config.toml
n_layer = 8
d_model = 256
n_head = 4
n_kv_head = 4
head_dim = 64
d_mlp = 896
vocab_size = 1728
activation = "gelu"
norm = "layernorm"
norm_place = "pre"
norm_eps = 1e-05
positions = "rope"
rope_base = 10000.0
rope_fraction = 0.25
qk_norm = false
attn_scale = 0.125
bias = "none"
tie_embeddings = false
parallel_block = true
init = "uniform"
init_std_qkv = 0.0435
init_std_o = 0.0109
init_std_up = 0.0435
init_std_down = 0.00581
init_out_by_depth = true
optimizer = "adam_variant"
lr = 0.000726
beta1 = 0.9
weight_decay = 0.26
lr_head = 0.00332
warmup_steps = 385
schedule = "wsd"
decay_fraction = 0.69
decay_shape = "linear"
final_lr_fraction = 0.0
batch_tokens = [8192, 16384]
seq_len = 256
doc_mask = true
z_loss = 1e-05
train_tokens = 113900000
steps = 9337
dataset = "wikipedia_en"
MLP neurons of a small language model. Each row is named by its layer, matrix (up: input weights; down: output weights) and neuron, and shows model dimensions 64-191. Each number is 200 + 40 x the weight over its row's rms, rounded and kept within 0 to 999.
After each neuron's rows, "fires on" lists the tokens most often at its 100 highest values on Wikipedia text that the model never trained on.

L3.up818,263,193,148,126,268,169,205,239,159,184,270,140,209,189,213,196,129,233,227,226,219,219,162,186,244,202,203,205,129,163,160,214,168,261,171,279,212,188,193,131,242,289,198,262,172,168,244,212,240,194,189,203,246,186,238,214,260,239,175,211,133,235,184,146,223,163,169,205,213,187,142,198,155,241,188,137,231,179,229,275,139,218,159,220,161,191,156,133,208,156,142,196,174,197,170,172,216,291,135,225,219,191,266,211,247,181,256,145,280,189,199,196,206,232,233,192,228,154,200,203,121,160,189,179,127,236,178,148
L3.down818,220,232,228,231,168,194,232,186,243,247,279,184,215,216,228,196,224,217,256,161,199,269,220,233,183,249,163,189,209,153,163,167,233,205,226,177,221,188,116,238,248,197,174,169,247,147,197,155,181,155,206,256,260,211,164,190,235,213,174,159,157,197,199,203,219,238,247,180,179,212,167,235,202,214,275,177,131,229,183,141,285,212,217,134,223,233,210,173,205,224,163,180,136,203,142,220,170,172,228,200,210,154,272,163,206,217,245,229,199,211,179,181,195,216,194,243,250,257,161,231,175,237,211,241,196,227,247,216
fires on: "im", "r", "h", "g", " w", "w"

L3.up279,298,191,183,216,240,229,187,156,190,237,168,230,182,207,189,173,244,226,189,219,256,185,165,251,149,203,161,239,170,230,238,153,158,167,170,213,149,212,198,205,197,203,157,101,150,263,169,102,267,182,171,249,228,222,261,201,174,243,189,166,196,100,195,204,219,205,177,217,235,217,238,189,172,221,177,217,241,206,219,227,145,214,249,243,160,143,151,203,222,132,228,179,169,207,193,174,109,191,110,231,228,142,119,295,216,184,226,197,216,235,220,161,233,268,183,217,207,116,203,179,181,207,203,267,205,208,171,188
L3.down279,136,192,214,225,174,198,131,233,185,183,202,224,242,270,156,183,228,192,144,186,192,193,163,251,307,189,252,193,242,203,139,260,192,184,237,117,221,185,169,233,188,247,260,208,200,160,231,267,150,198,219,203,184,153,215,202,166,199,195,237,208,190,170,234,213,189,220,217,190,165,158,182,229,260,186,138,212,208,211,163,217,135,95,143,212,226,234,219,233,167,157,193,269,203,154,238,245,167,228,195,197,246,269,142,161,246,197,134,162,198,104,171,176,177,190,228,226,185,157,203,244,232,203,154,205,212,219,256
fires on: "ig", "om", "ort", "att"

L3.up813,126,179,211,178,203,121,225,161,159,232,173,186,271,206,245,240,181,230,193,211,193,160,212,260,204,193,171,215,214,220,202,143,153,147,210,276,159,220,124,220,219,210,144,124,278,275,239,138,184,230,194,157,201,209,186,212,181,254,202,221,243,209,239,162,291,240,184,189,256,208,267,167,158,225,214,187,207,150,124,180,250,218,217,211,148,276,220,194,199,160,241,207,219,160,190,183,213,169,222,234,267,157,187,181,278,131,236,168,190,170,229,227,113,185,183,224,231,259,142,171,155,214,300,220,192,151,232,230
L3.down813,181,203,227,164,163,250,239,223,257,166,242,163,277,115,186,267,162,152,182,179,204,223,190,205,181,214,205,163,215,202,265,150,208,108,221,172,202,174,175,235,159,143,254,198,205,150,183,178,192,182,193,210,200,211,215,219,201,195,266,171,208,219,139,218,266,142,298,228,230,184,115,259,187,183,256,184,184,203,178,257,158,204,191,190,241,202,265,164,238,231,164,162,227,218,303,189,191,204,222,122,159,140,188,251,245,212,188,211,225,173,212,174,185,189,185,115,191,200,268,182,156,235,190,204,204,179,298,203
fires on: "se", "re", "ue", " Best", "ask", "he"

L3.up714,135,111,108,235,219,164,231,198,242,234,200,153,186,225,240,204,219,241,132,188,118,195,157,197,186,225,229,222,178,174,241,196,219,237,155,241,180,169,150,278,231,253,186,246,247,203,244,204,132,168,217,183,259,186,198,278,158,247,258,278,171,267,186,293,199,204,235,172,140,122,222,205,178,227,212,199,204,176,130,189,142,226,204,187,203,178,202,262,271,202,127,189,246,198,194,233,251,184,209,199,162,157,184,215,203,156,161,165,199,199,241,240,222,240,178,187,188,232,115,175,233,225,315,181,225,227,219,193
L3.down714,207,212,157,213,210,165,213,178,269,263,195,170,220,233,256,240,174,246,239,130,209,125,277,161,235,201,222,259,193,152,232,187,176,163,230,235,222,220,203,171,178,180,254,210,229,191,215,208,151,158,201,145,234,201,210,142,139,216,246,190,182,244,235,192,235,192,194,242,253,63,202,190,170,164,314,223,250,216,192,260,254,152,243,228,234,239,195,204,121,197,202,234,188,197,153,210,174,155,176,139,217,198,221,155,146,200,219,211,213,199,106,218,196,198,150,209,167,212,179,181,184,226,222,222,191,91,248,213
fires on: "==", " con", " P", " med", "===\n\n"

L3.up261,187,204,145,159,270,266,256,157,145,162,185,181,204,233,162,220,134,265,218,188,205,189,198,175,228,234,218,251,178,219,206,242,214,227,160,246,174,264,186,253,199,216,201,86,171,227,191,150,197,214,238,206,210,245,262,144,235,179,106,225,130,195,193,202,240,208,177,151,232,230,184,203,225,155,203,237,227,201,249,191,205,189,90,147,202,218,144,227,224,200,222,236,128,176,144,185,190,252,114,170,279,206,172,167,228,121,181,216,218,173,158,145,143,157,199,228,185,187,216,276,204,241,180,167,177,236,194,191
L3.down261,221,208,203,177,226,183,142,155,238,180,141,205,190,147,258,183,261,254,166,257,223,159,134,143,246,201,201,150,158,237,246,252,156,165,206,161,208,149,250,192,147,207,257,163,195,157,223,168,244,233,163,125,271,191,177,226,184,153,272,225,230,207,200,242,141,140,268,198,119,210,245,121,170,243,161,196,174,144,229,318,147,204,177,193,286,275,163,148,181,181,219,191,187,226,159,178,204,187,242,228,288,204,179,161,207,215,197,184,156,237,169,228,198,251,237,172,190,211,181,170,232,190,230,149,177,128,221,202
fires on: "our", "ot", "or", "ai", "t", "ion"

L3.up865,148,257,282,141,212,136,216,172,222,195,222,195,162,217,195,253,148,146,121,269,228,243,163,180,158,157,159,199,161,221,251,203,184,236,267,200,174,183,123,192,186,238,204,203,235,185,174,241,199,204,228,240,184,164,162,228,249,233,234,228,253,208,184,180,168,249,188,153,130,264,224,194,290,198,313,260,192,172,199,264,195,225,138,179,238,197,283,113,197,230,185,158,215,175,252,85,218,183,211,254,190,202,179,157,232,179,204,144,237,218,182,315,157,135,212,210,210,227,189,158,254,203,218,182,189,221,179,247
L3.down865,143,203,242,177,246,224,195,173,173,227,143,225,161,215,147,145,246,227,324,123,202,147,115,213,245,188,233,222,255,272,166,177,224,237,220,96,237,183,264,232,253,186,234,281,180,166,208,195,140,166,184,230,158,158,154,195,238,176,142,203,181,215,136,269,170,139,224,241,231,130,199,204,197,177,88,125,181,189,261,135,175,180,230,226,179,180,219,198,194,137,275,212,129,260,201,251,185,205,192,167,217,158,126,224,198,176,166,240,202,221,211,192,215,220,151,136,213,285,210,225,262,236,102,199,192,200,165,214
fires on: "s", "in", "ell", "is", "ing", "ace"

L3.up716,197,276,262,180,172,208,193,131,160,290,171,254,179,202,196,225,170,203,241,122,169,198,216,233,163,158,155,122,264,222,236,126,194,207,259,234,100,149,211,243,195,185,191,175,264,228,198,191,231,191,250,255,242,156,129,203,211,240,161,155,194,267,227,149,181,245,92,261,206,174,186,186,180,195,168,228,195,173,167,258,186,230,216,153,166,175,223,250,223,163,193,163,198,151,206,143,155,168,149,236,247,223,175,161,184,208,195,225,250,188,159,221,175,224,224,217,244,123,172,242,298,302,176,227,199,221,212,193
L3.down716,163,251,213,181,271,267,207,281,128,174,226,265,263,202,243,163,239,178,179,193,206,206,226,171,259,202,216,229,176,132,293,160,196,150,129,164,225,218,196,161,184,226,188,197,163,215,133,183,193,249,188,233,172,167,239,257,207,167,237,216,214,253,218,172,210,192,182,232,201,181,152,150,231,183,221,264,249,187,212,252,244,177,161,193,242,178,258,174,167,243,248,217,176,188,182,270,195,181,212,215,194,242,245,243,152,195,195,290,188,156,237,226,241,204,197,197,176,171,247,114,167,189,166,200,174,167,226,174
fires on: "ent", " and", " Cent", "e", "ouncil", "o"

L3.up826,208,173,177,178,234,182,269,175,210,195,247,172,289,154,255,206,194,283,271,240,123,175,141,229,164,121,170,276,195,132,249,195,202,112,183,256,146,227,137,237,227,197,179,264,241,240,185,145,219,145,214,241,248,224,168,225,152,198,182,166,167,203,212,209,166,229,106,232,266,193,235,162,137,191,262,196,217,177,139,174,226,221,256,218,171,169,221,207,278,85,158,175,188,165,206,248,156,258,240,226,249,262,247,184,184,250,171,193,233,174,138,224,241,167,235,213,224,255,162,159,164,186,218,242,187,208,161,183
L3.down826,233,169,200,189,147,182,243,263,185,226,215,223,179,129,183,252,238,200,145,212,126,298,148,215,227,180,227,214,206,200,219,221,257,193,244,172,267,248,207,192,142,187,229,210,162,184,174,226,192,212,178,272,194,197,215,192,168,226,196,181,155,243,143,176,141,245,192,179,153,197,129,195,268,225,164,168,284,114,179,175,230,221,140,194,230,145,102,162,224,239,239,222,243,172,298,262,205,142,191,200,204,145,232,209,143,171,218,165,176,265,231,156,234,160,211,231,143,214,195,185,253,250,213,231,136,189,182,195
fires on: "le", "cl", "c", "\"", "te", "o"

L3.up537,188,153,223,176,175,215,171,152,162,216,162,155,165,206,159,168,143,285,180,206,162,157,132,263,216,195,221,241,201,149,213,220,250,141,120,219,205,146,188,203,203,209,216,204,187,260,143,156,172,208,289,248,241,129,196,191,207,209,199,210,201,220,250,246,248,217,75,249,200,174,225,234,240,195,229,160,249,187,227,289,245,238,219,172,223,119,211,179,169,205,235,271,236,168,230,248,119,192,188,220,206,195,236,173,231,181,238,171,169,200,225,158,145,150,310,164,320,250,201,222,183,187,187,152,205,197,187,138
L3.down537,227,164,233,214,139,237,216,175,152,160,278,199,173,155,177,148,157,159,193,228,208,238,151,150,208,140,165,210,184,252,194,182,195,255,155,142,208,145,122,207,173,186,197,204,193,192,226,260,246,199,169,182,159,171,236,159,221,126,209,175,250,198,144,287,167,269,204,156,269,177,202,202,227,213,215,253,213,213,142,264,168,203,112,155,221,236,235,170,228,227,174,194,195,274,191,205,237,245,205,234,220,263,211,254,223,233,179,224,189,221,173,242,153,222,222,292,180,195,234,239,171,150,125,204,263,240,182,238
fires on: " there", "ated", " known", "ived", "ed", " following"

L3.up549,227,115,267,170,173,190,181,214,140,202,168,141,275,198,162,140,230,196,153,211,187,157,202,216,214,201,200,165,191,189,251,216,219,137,183,241,183,221,189,197,223,172,191,228,217,259,206,146,205,179,115,208,258,139,132,167,268,162,153,242,187,212,254,278,183,199,203,127,216,231,210,187,306,193,251,165,160,154,256,230,200,223,183,214,207,269,189,167,198,159,199,211,207,163,182,142,156,177,164,216,281,232,200,121,198,250,295,208,208,234,208,242,186,260,255,241,214,175,155,165,215,168,194,207,223,182,253,259
L3.down549,216,199,172,217,208,169,215,267,229,199,238,229,205,232,215,178,249,251,172,109,194,186,219,162,176,257,189,253,154,219,207,208,164,276,196,185,264,154,193,221,259,192,241,176,166,242,187,213,210,218,296,273,180,232,232,194,155,159,222,222,131,194,208,126,165,137,184,217,250,205,159,246,154,220,180,172,160,174,181,235,168,179,215,228,233,231,99,242,223,177,169,143,221,231,160,247,198,196,104,188,165,211,194,219,206,219,196,170,138,174,197,178,176,128,187,140,201,257,237,211,262,264,242,152,235,229,155,166
fires on: "is", "s", "n", "l", "d", "os"

L3.up323,249,218,189,202,167,166,174,141,227,276,104,208,244,185,121,236,168,150,216,202,118,233,149,280,190,126,238,142,262,147,179,159,194,198,233,194,144,200,174,181,159,206,205,183,230,164,214,188,189,263,248,174,199,156,228,163,202,235,253,296,184,196,210,251,214,191,228,227,232,130,173,250,232,274,185,178,288,200,254,267,146,227,255,197,202,202,119,213,215,247,160,184,210,173,217,190,171,254,241,257,229,238,144,188,183,168,180,153,290,181,181,140,164,227,184,182,194,174,242,203,201,205,238,247,229,225,192,225
L3.down323,180,240,158,191,202,179,189,259,235,202,177,159,155,192,268,143,177,215,212,212,222,178,236,148,268,187,202,192,207,155,203,234,219,151,247,116,209,230,213,245,167,188,203,168,177,181,139,191,203,187,228,244,204,213,155,146,190,164,238,164,200,174,221,149,185,163,171,146,190,205,152,171,234,188,239,147,165,175,173,194,233,150,180,239,255,217,257,245,142,232,256,120,199,183,187,209,193,216,242,231,138,128,244,203,234,163,140,198,112,313,214,224,183,134,213,245,147,177,186,170,218,226,207,186,281,213,214,176
fires on: ":", " im", "ig", "ort"

L3.up763,158,144,178,181,198,170,245,192,214,182,143,179,177,262,182,137,212,215,166,189,157,157,175,183,187,211,222,144,260,221,237,245,174,187,244,273,171,216,151,196,222,237,196,237,167,273,247,166,253,204,210,207,291,225,148,159,217,198,278,168,207,222,189,183,154,164,144,191,172,190,213,211,195,186,238,195,205,192,198,187,173,203,282,200,183,203,214,204,249,236,102,258,199,193,152,163,171,248,256,231,194,138,187,298,197,141,191,153,235,133,231,192,265,229,191,258,171,173,167,146,237,238,202,231,161,199,165,174
L3.down763,232,191,214,178,222,174,266,195,152,199,208,181,147,180,160,161,189,159,204,220,199,158,172,192,237,169,141,216,211,192,100,213,128,142,259,150,224,159,133,173,185,247,217,210,189,202,231,226,274,130,176,252,234,159,198,168,218,230,183,185,264,209,218,127,223,164,259,124,182,227,187,187,221,252,195,237,196,222,218,208,266,205,154,237,290,243,215,204,135,223,184,254,158,283,158,266,210,217,153,217,238,117,232,146,209,176,162,250,218,247,214,200,176,126,238,193,269,187,205,150,192,177,203,201,239,258,224,233
fires on: "ort", "g", " in", ":"

L3.up230,181,163,162,227,218,251,215,185,154,221,206,136,187,174,245,192,189,195,146,172,194,206,158,254,267,233,187,203,221,201,184,155,172,183,188,214,267,282,180,220,263,194,180,175,195,226,251,174,248,148,172,149,235,179,204,206,202,155,193,154,202,274,245,198,205,186,179,171,205,187,235,182,221,208,170,222,258,175,185,160,125,195,235,171,192,167,141,209,210,180,244,258,144,140,260,180,204,245,188,212,194,187,142,184,192,195,189,153,190,244,247,222,218,202,119,226,198,120,216,127,216,239,200,248,140,262,254,28
L3.down230,168,197,187,194,126,156,166,220,194,175,195,196,274,217,216,215,222,219,274,194,214,157,231,152,162,144,165,234,206,206,132,182,172,187,269,139,160,151,220,178,137,195,223,163,193,212,234,227,144,196,191,253,192,197,173,172,184,181,224,201,214,188,218,176,216,102,192,201,241,151,131,287,203,270,213,261,170,171,210,213,254,240,157,191,231,220,315,214,119,203,195,193,274,206,236,181,245,179,181,170,207,223,219,201,174,170,203,249,178,169,189,148,162,216,198,209,205,227,208,226,231,186,212,225,208,188,156,264
fires on: "ort", "n", "re", "ism", "ex"

L3.up827,155,168,179,118,164,122,181,190,234,186,137,214,228,275,239,195,196,140,185,132,159,133,226,246,229,224,232,270,152,236,237,191,157,278,228,211,172,169,181,224,127,201,152,195,194,199,218,244,190,225,209,254,213,197,259,192,210,249,183,180,170,202,171,255,168,274,162,211,251,223,144,115,257,214,241,201,177,170,182,149,187,162,220,194,191,190,229,260,167,241,205,178,219,128,201,235,220,241,243,207,250,211,196,196,152,152,169,196,207,229,271,261,176,150,213,192,284,191,98,201,181,209,166,262,257,308,138,220
L3.down827,213,243,238,227,174,168,196,160,43,226,218,211,183,223,193,132,182,216,192,163,233,230,192,209,224,207,202,110,256,231,164,204,211,152,214,253,142,206,204,254,229,208,200,258,196,194,182,192,169,223,193,196,173,148,196,152,258,159,148,227,225,247,148,253,201,259,202,207,155,218,199,235,228,232,170,217,162,203,156,182,204,241,128,202,249,219,189,167,202,251,164,172,250,160,228,140,228,136,132,201,217,221,268,190,174,203,206,181,199,160,254,171,186,260,214,198,201,230,289,202,171,123,222,156,157,93,246,96
fires on: "il", "ill", " ind", " Ind", "ri", " &"

L3.up659,170,167,214,231,188,149,218,177,183,155,210,163,192,290,225,221,233,177,141,178,205,150,198,182,129,154,266,121,210,220,260,286,170,218,222,257,142,198,205,196,166,264,159,164,135,239,218,215,182,210,233,182,206,194,187,164,195,236,111,219,155,264,218,261,232,201,153,244,244,160,257,226,203,233,173,240,211,211,148,188,187,286,289,207,180,225,282,150,99,205,212,288,188,169,255,232,132,149,217,194,128,192,182,235,232,182,286,149,160,232,252,174,141,152,212,140,225,224,189,207,190,166,135,170,199,218,194,190
L3.down659,170,96,234,254,209,157,187,221,271,151,167,229,239,285,295,307,196,213,164,227,158,149,149,185,220,169,187,201,205,238,241,209,162,235,190,159,151,227,223,140,180,208,190,152,204,177,213,196,204,148,242,235,281,196,255,207,196,212,188,202,150,250,210,203,261,165,265,180,184,114,261,178,245,164,240,205,182,220,251,188,194,191,200,167,155,199,236,165,160,197,190,166,248,176,199,226,206,167,221,144,211,239,227,235,262,214,215,164,110,180,211,203,190,99,203,179,194,231,152,157,211,184,220,195,191,193,164,182
fires on: " N", "ven", " Geor", "te", "med"

L3.up498,210,190,296,145,208,239,244,187,234,158,227,167,183,233,216,196,301,200,193,201,230,210,119,152,160,231,231,237,228,137,199,229,147,203,280,182,169,177,184,223,277,242,181,139,238,281,197,204,223,162,162,185,204,199,237,196,226,273,184,131,271,252,249,229,140,252,137,205,161,203,218,260,210,208,267,222,207,224,198,211,200,228,257,177,271,181,249,147,186,129,204,170,226,178,169,250,165,254,121,229,224,187,213,230,169,183,161,185,184,220,234,252,151,170,211,234,226,203,132,176,179,225,320,189,241,197,205,180
L3.down498,177,230,187,203,214,147,238,198,226,173,176,219,229,198,113,237,242,184,187,196,207,220,121,263,166,266,208,263,209,142,132,273,130,217,145,167,254,227,181,210,261,139,210,233,230,223,196,180,259,199,123,145,197,243,207,251,266,206,186,156,210,244,304,266,108,168,137,213,177,183,134,200,157,226,244,231,134,234,299,224,232,184,190,197,153,121,268,221,177,246,234,286,140,152,215,221,216,172,195,194,263,222,185,149,218,159,152,207,238,223,138,198,185,194,260,219,240,220,185,166,162,163,171,185,236,142,171,181
fires on: "ol", "ze", " Un", "ele", "als", " San"

L3.up807,208,175,275,208,240,259,256,186,195,194,255,145,236,272,164,190,192,227,152,158,201,154,118,242,175,204,232,163,228,178,176,221,225,182,168,199,245,147,215,256,201,229,230,189,197,231,198,292,159,209,266,218,234,199,166,142,247,261,223,157,263,164,222,150,185,302,196,193,172,229,209,205,196,234,242,189,223,196,199,179,276,191,262,161,113,196,185,161,167,107,213,281,232,189,188,211,195,236,202,143,261,192,193,199,196,199,204,139,257,199,208,174,151,168,158,215,247,234,169,181,76,213,232,248,254,288,205,228
L3.down807,296,136,148,182,233,229,234,167,225,146,229,192,217,189,236,183,276,222,235,213,274,266,192,192,154,241,190,254,190,125,205,247,198,214,235,218,214,256,225,189,219,111,256,242,188,171,211,222,189,177,195,239,191,223,226,191,134,103,205,149,231,171,274,190,224,175,250,156,175,199,247,161,96,196,186,163,214,245,260,139,177,161,199,145,138,212,262,182,254,226,223,238,153,257,191,201,242,235,188,149,226,183,159,156,210,197,213,243,276,188,153,193,212,203,172,133,224,211,253,195,271,184,208,153,175,149,171,183
fires on: " un", "reat", "un", " Gre", "iv"

L3.up799,248,237,222,187,162,284,172,240,209,223,253,226,213,217,262,198,169,263,281,175,173,153,166,305,146,155,214,249,260,209,240,225,211,238,179,210,165,241,148,236,215,250,146,232,204,244,162,122,254,262,222,187,205,158,226,195,226,200,145,201,181,213,211,234,217,146,208,293,195,216,300,184,161,212,225,241,154,201,206,176,171,225,229,114,165,209,216,149,100,128,195,254,248,162,218,231,168,253,186,286,220,243,258,189,221,258,131,218,201,246,194,160,270,221,225,210,227,172,258,217,240,262,204,223,221,158,182,114
L3.down799,205,161,128,194,210,210,163,185,114,161,199,241,172,226,165,261,168,165,295,206,222,190,201,231,193,151,236,162,223,170,160,168,189,174,214,180,184,147,139,166,213,263,166,239,258,168,189,213,231,224,117,131,166,180,139,198,212,207,168,217,193,283,230,217,246,265,230,212,227,179,154,233,175,275,247,220,262,185,194,158,161,249,200,208,203,157,201,212,221,214,219,161,287,224,223,273,211,237,199,189,223,162,258,254,146,193,200,173,213,192,210,126,189,174,123,269,242,169,230,186,192,226,155,134,244,183,203,179
fires on: "or", "al", "ong", "ary", "o", "ious"

L3.up30,217,152,255,186,260,260,228,157,150,266,251,187,153,220,174,217,193,223,199,132,149,199,158,161,171,231,226,140,194,207,194,237,206,226,164,193,171,254,138,231,194,250,183,236,177,211,286,223,224,204,220,149,210,176,245,192,160,173,163,224,190,186,235,227,232,150,163,165,163,255,142,183,177,188,190,154,194,131,205,182,250,205,195,188,211,169,172,158,184,162,174,203,208,216,225,184,190,178,179,236,228,177,187,167,137,143,222,222,187,172,230,198,204,137,245,241,171,220,165,200,222,245,147,142,204,248,182,167
L3.down30,168,222,164,225,152,220,196,195,194,221,250,265,227,212,175,160,125,176,189,277,211,260,244,316,190,269,194,142,211,217,274,219,155,158,258,167,226,288,184,168,196,184,172,209,162,182,194,222,168,177,228,222,267,180,225,147,201,257,247,252,140,205,196,153,177,223,238,240,166,165,187,174,159,204,205,147,227,234,189,139,196,189,216,203,227,169,206,169,135,162,209,201,260,196,192,202,186,225,219,243,188,203,200,242,194,173,206,190,143,151,235,242,238,170,145,176,185,172,193,182,215,255,201,243,235,229,115,182
fires on: "ell", "s", "c", "est", "man", "201"

L3.up788,269,213,194,196,235,153,192,228,185,202,208,199,265,252,237,218,150,152,164,184,215,236,191,192,216,219,202,187,172,140,246,201,210,218,193,171,180,163,216,159,158,307,202,150,187,283,150,275,162,153,193,179,183,201,183,240,236,263,219,237,238,186,234,144,195,173,167,252,208,216,165,221,139,195,253,298,143,147,156,207,206,219,180,200,221,179,284,175,106,181,229,165,156,126,204,222,200,177,197,183,232,207,159,170,210,132,160,208,208,210,187,204,153,221,247,248,220,168,143,220,220,258,153,214,213,260,221,259
L3.down788,210,264,209,123,135,204,251,202,180,230,190,215,278,200,181,148,169,195,220,227,165,152,181,190,248,179,198,179,200,234,182,238,189,129,193,221,315,183,79,187,148,187,215,191,186,231,194,196,145,186,206,174,189,233,180,212,194,252,185,129,179,255,141,231,237,216,118,215,280,242,238,187,244,181,129,234,197,242,214,190,176,134,196,198,216,277,187,176,286,215,198,204,202,245,247,217,222,154,142,235,236,172,245,253,179,272,246,208,159,155,221,208,162,185,149,274,283,225,223,220,180,195,163,245,228,171,261,244
fires on: "is", "aus", "res", " ", "os", "ad"

L3.up224,263,205,167,209,219,168,108,201,219,175,236,153,186,231,189,197,157,212,186,212,170,179,208,196,258,186,254,202,109,208,150,241,245,255,193,141,236,224,125,276,202,249,236,229,187,221,105,196,206,155,234,212,206,113,200,235,257,227,156,227,214,137,271,171,217,220,175,166,183,210,181,206,222,195,226,146,211,165,174,173,234,222,129,196,183,227,93,158,174,159,184,214,196,133,168,160,209,213,185,207,234,172,197,145,234,231,231,149,192,118,253,200,180,212,282,239,193,257,229,163,159,254,235,240,212,261,174,251
L3.down224,185,147,231,283,183,203,209,291,177,171,205,151,253,192,140,167,228,214,273,220,220,262,179,216,221,143,219,170,231,236,252,124,216,164,191,173,157,221,167,144,190,203,122,246,164,89,170,235,236,135,195,220,243,189,238,198,207,225,273,214,191,235,206,223,226,211,130,176,265,208,177,225,275,168,217,219,144,204,234,268,203,196,143,224,197,213,270,147,129,210,169,150,183,156,158,171,145,242,224,279,244,226,221,148,255,249,184,190,169,192,199,126,199,154,184,189,197,152,215,134,174,206,199,250,190,239,158,179
fires on: "o", "n", " f", "r", " kn"

L3.up71,180,182,183,141,211,175,142,185,163,227,190,177,191,225,192,275,159,172,130,195,114,177,228,214,262,203,220,242,196,189,216,216,182,201,236,206,202,213,111,240,131,228,157,101,264,165,209,203,235,263,194,242,222,221,224,277,243,227,262,196,212,226,159,157,202,232,194,151,198,262,146,150,163,229,187,168,118,198,202,200,223,172,137,145,181,161,244,196,161,138,118,248,166,132,172,240,200,162,132,209,214,178,226,148,230,237,252,150,217,216,153,207,148,171,185,239,230,227,182,216,224,272,185,221,233,101,181,228
L3.down71,244,213,261,231,152,246,214,193,190,174,225,237,144,181,188,213,203,230,227,229,302,241,199,169,273,240,208,175,226,149,182,196,210,156,268,219,225,155,260,251,253,175,202,165,191,202,234,198,250,175,257,168,128,153,167,123,233,222,148,190,164,221,215,237,178,157,164,215,220,160,286,254,228,120,197,120,259,182,252,184,182,225,222,190,145,221,152,180,199,254,241,197,241,170,219,242,177,163,138,254,215,158,229,231,211,151,216,239,172,218,198,258,229,234,219,219,171,211,224,215,148,100,175,161,181,293,278,183
fires on: "a", "ast", "h", ":", "el"